MLP neurons of a small language model. Each row is named by its layer, matrix (down: output weights) and neuron, and shows model dimensions 240-495. Each number is 128 + 24 x the weight over its row's rms, rounded and kept within 0 to 255. Numbers have three digits each.
After each neuron's rows, "raises" lists the tokens whose logits its output raises most directly, leaving later layers aside.

L5.down909:114133132092142115134183206091108115157103134119145119135119109149100099107134116112144124157145136091140138146136109122088102129088091064107093116116128175156134077142167134096127167178110126151148167146128155114125095142117145177136162128109121116122112119140178110122126145093136146112098160123114105148095154144179096086129149116174111136146160132148123096174150161154151180123148114080144169127158136173117161164097128098129173116128124152113117135131103118114108129148131128143128092158137136103143125102106140126119118096202130116121101138139086125123123096096122116102129129140152134115118126086111107131152138133179146132146117088102158108166120135128130107144089117113139109137121110114116144124143163147159112129141108158138141174110123139163130118106114128
raises: " (", ":", " of", ",", "–"

L7.down902:120106151132095124122131118121121140121155127106132103099139146160142135136130101140149135113107139132118163115147095117156102128146084139118111122118117153091130089139098126117142095185096132094155147134101115121112141123166174124148167136138118115153112130155096148126160114133100111126136166090154125163089124081137163125141132137112094131119143126122187185133116141112144124189096125096122143099100166108127130103106144130096086137114085148151144115099153133121126130125100152122133150115129140138146129078167134183151151125139171161129148141119199153162147128108132121104142141112109055117120106098144121106122127062099145120103187176078177129166120155163120109122163181167111158100134107128105180111122114107112103099137150163141140131130140090115183142159113139
raises: "al", "als", "ally", "ely", "age"

L4.down517:118148108087152149112181133092097132162113135131120123151135152148114109117164184160163107143146109064118160111095128099139132135102087072121118112142125146177159128170108144140139161107130135125117130153090102152105085085104139151129137117144100084133146114144132156110163129124111094147134139119111113110128179146126110113146141085187119095154150068099149107163149131113107135123153162153121135103120117183103180120118174136105113135117171141098120136116128123120127130124128099125130109156155138131104057141127111114133143123155097092173138129097106148124147087160135129140132087114109082125118127130114179158148131101141143111177119123105134108099130150133105123099093136130114115133077147163143165152151145137158120141142107106125118109107080100178146113100128158
raises: ",", " (", ";", ")", " were"

L9.down431:138098113130142092146127132125119106134100167108156144078138115118173149151150082125095155119139150133086172105111144140122141113119159117149125074105120130119117143121119117113166101112118152132131166130140099135159111155161127154083071122157143153160130117129123101100133121147133118137128181093163131128161114125121102107119121148167115109168131161166130113111113182104099119087084128115110113098166121150114124139162147154159119143114125149106152118162085125093156147141111133157119128126125159110123161165171152122145153140122126102123110091087097132116115166113137140127140165121145150110116116141130126142169079134066053132144143078130149136114128120122141088131164105119101142107131108056085074127098138132183150147135134099123161117125140148155151136128153133
raises: " been", " be", " have", " get", " see"

L10.down359:085135091125165135103128107136144091163132114087202129105151107156086091118133105120116128167142101122114119073142142169130106130116135152107115110114122118122087141121158113109136171075073128128154126152138154133120150165155147121111126104107141140165147094121094092126125133124111129114139176121106086117188114133105091120164117158168159132103186105150136132114129125127098124063107131120163119108127091128087146131110102142166135127136138116135173160147105146108176114138126136146129110124117116104171143090167151139134135127146118133140087125145109174142124162110126093115113172098153135073123113130127135126132125134112094137129120134118140113154124092123139109106143086147136150170182145077112126095129104150157123130142145129133125124136139108127138154143117181
raises: " have", " be", " fall", " exist", " Fall"

L8.down668:119086147135123083167128174167089106130093126132155123149155149139129102076101104123117118133134106109147137132155150106077121130135154093173148160124104118083134126161145108149131110141138164166122141150134132151091098127150146106170125100171122131156163147122103121141153130142148149098119104101112100129113142144139176135153083136108157128164114134077115131146145150131115133157116130114092123090102160096121072133122193115166139103086127148163120116139134131136109143155134149131152117108128155195125090097118125150167134139149186163088156112155105112099148142110106123124126147070125152122108142138130137074171146114121110132118167131115156117140124127149139098114169175080096136124155138106118104156134146137121145155102155120134090101146183124157147149142165084
raises: "al", "als", "ally", "ale", " Cup"

L9.down874:154137135085134179181121118116174112127129137127116135119144152115125171114146143123148148111144099149090109128089097101133104138115108126121097145122124157131122107086111150092168136163128114102131080107120159127166111136098110141175127149099157138127170168108165106095141126093117141116172131124109120140103097158107086133104138121109140116099118154097101166124145098116125094126119145120105155132153135116171122116157086125077140146133134128117100088114116084127118119121147122129111140158080137113138103074094125133143119121104157112102127153151143120139123135089113130117097142133191128110120093084139107200140122077125119110123121126159115139137101111135121067168154142099164099107167121112129148149130120116134084107158102149123118115132144146124136134145158121
raises: "t", "ts", "ting", "ta", "te"

L8.down358:147132178170140117120117143145112136129133138136124115082161115123102132155135126120110144107075115162115117130167171120122092145135140119099136111110103150141102157129159120173125100151102083112175135131091140083082117159135082137112143090106131086139150108104134129124147110127149122141122140119105094196088130086122157085127147170143092092139113135132168092135138119133141136170146095135160118140142077085086099096092144113161103124125096135135098120090086148151110135134093121142117153120120128160176107089094129099172104136134147132144164141103178141124138117171099183120174161107123134105157160137110132168082138130110136143142161128133125130173136130103107120131139167124118070139177123123113111177115110108128162128132138114171137118120123128140112146174142145
raises: "eb", "inary", "ev", "eva", "ex"

L9.down897:145091127107145187165144155141145124126106127117112121145096138139118105118070118149119065167100097087090130156115132130149150155124084066136103075103127111210137089099122124120123149120106098100143119142125145141092129164144144155121134139085155114106110098130141133112127129154083147168170127141120117137139181132146111125124185105147126153130108169161144137121127104123146086109143123133091159126121155130111078129149103133142150129141157131115083115097141119152158122113106073117154142144086114152123092128115129106116140160088120169138147153098118135122125132131118104100105140115146090082133155110126151128135132142109167119143132139137099142143118110157117124149119129143131108134148134169153153086125110155141071151143122113107187189112128161128167101106165110
raises: "ted", "t", "ts", "ness", "ting"

L9.down703:154154119124123096123135124090158098141133092105175172129134156127149135089135126105134143143122125109130142167109138159059135088148142139145118101125121118159116086108189140060102071107153103123130154145139151145140168130100116128156098152125119155141101142152154125135136156153166149123143128110148121124189097141152128155145105131105118091093116143116126143145126135154113087133127129137169105157174139144176125128144166117129124093117138124135110135150144100137129114113095097117127130130126149105117138098135155142095122136107128134179132118131084134079107109138103124108154146161123103116165128099153110144154135091116129190110127153150108137133132140155086140173154129090127105148110135118129158142082152132129101123116131182120142129089087158141105139106109082
raises: "ment", " to", " for", "ive", "ee"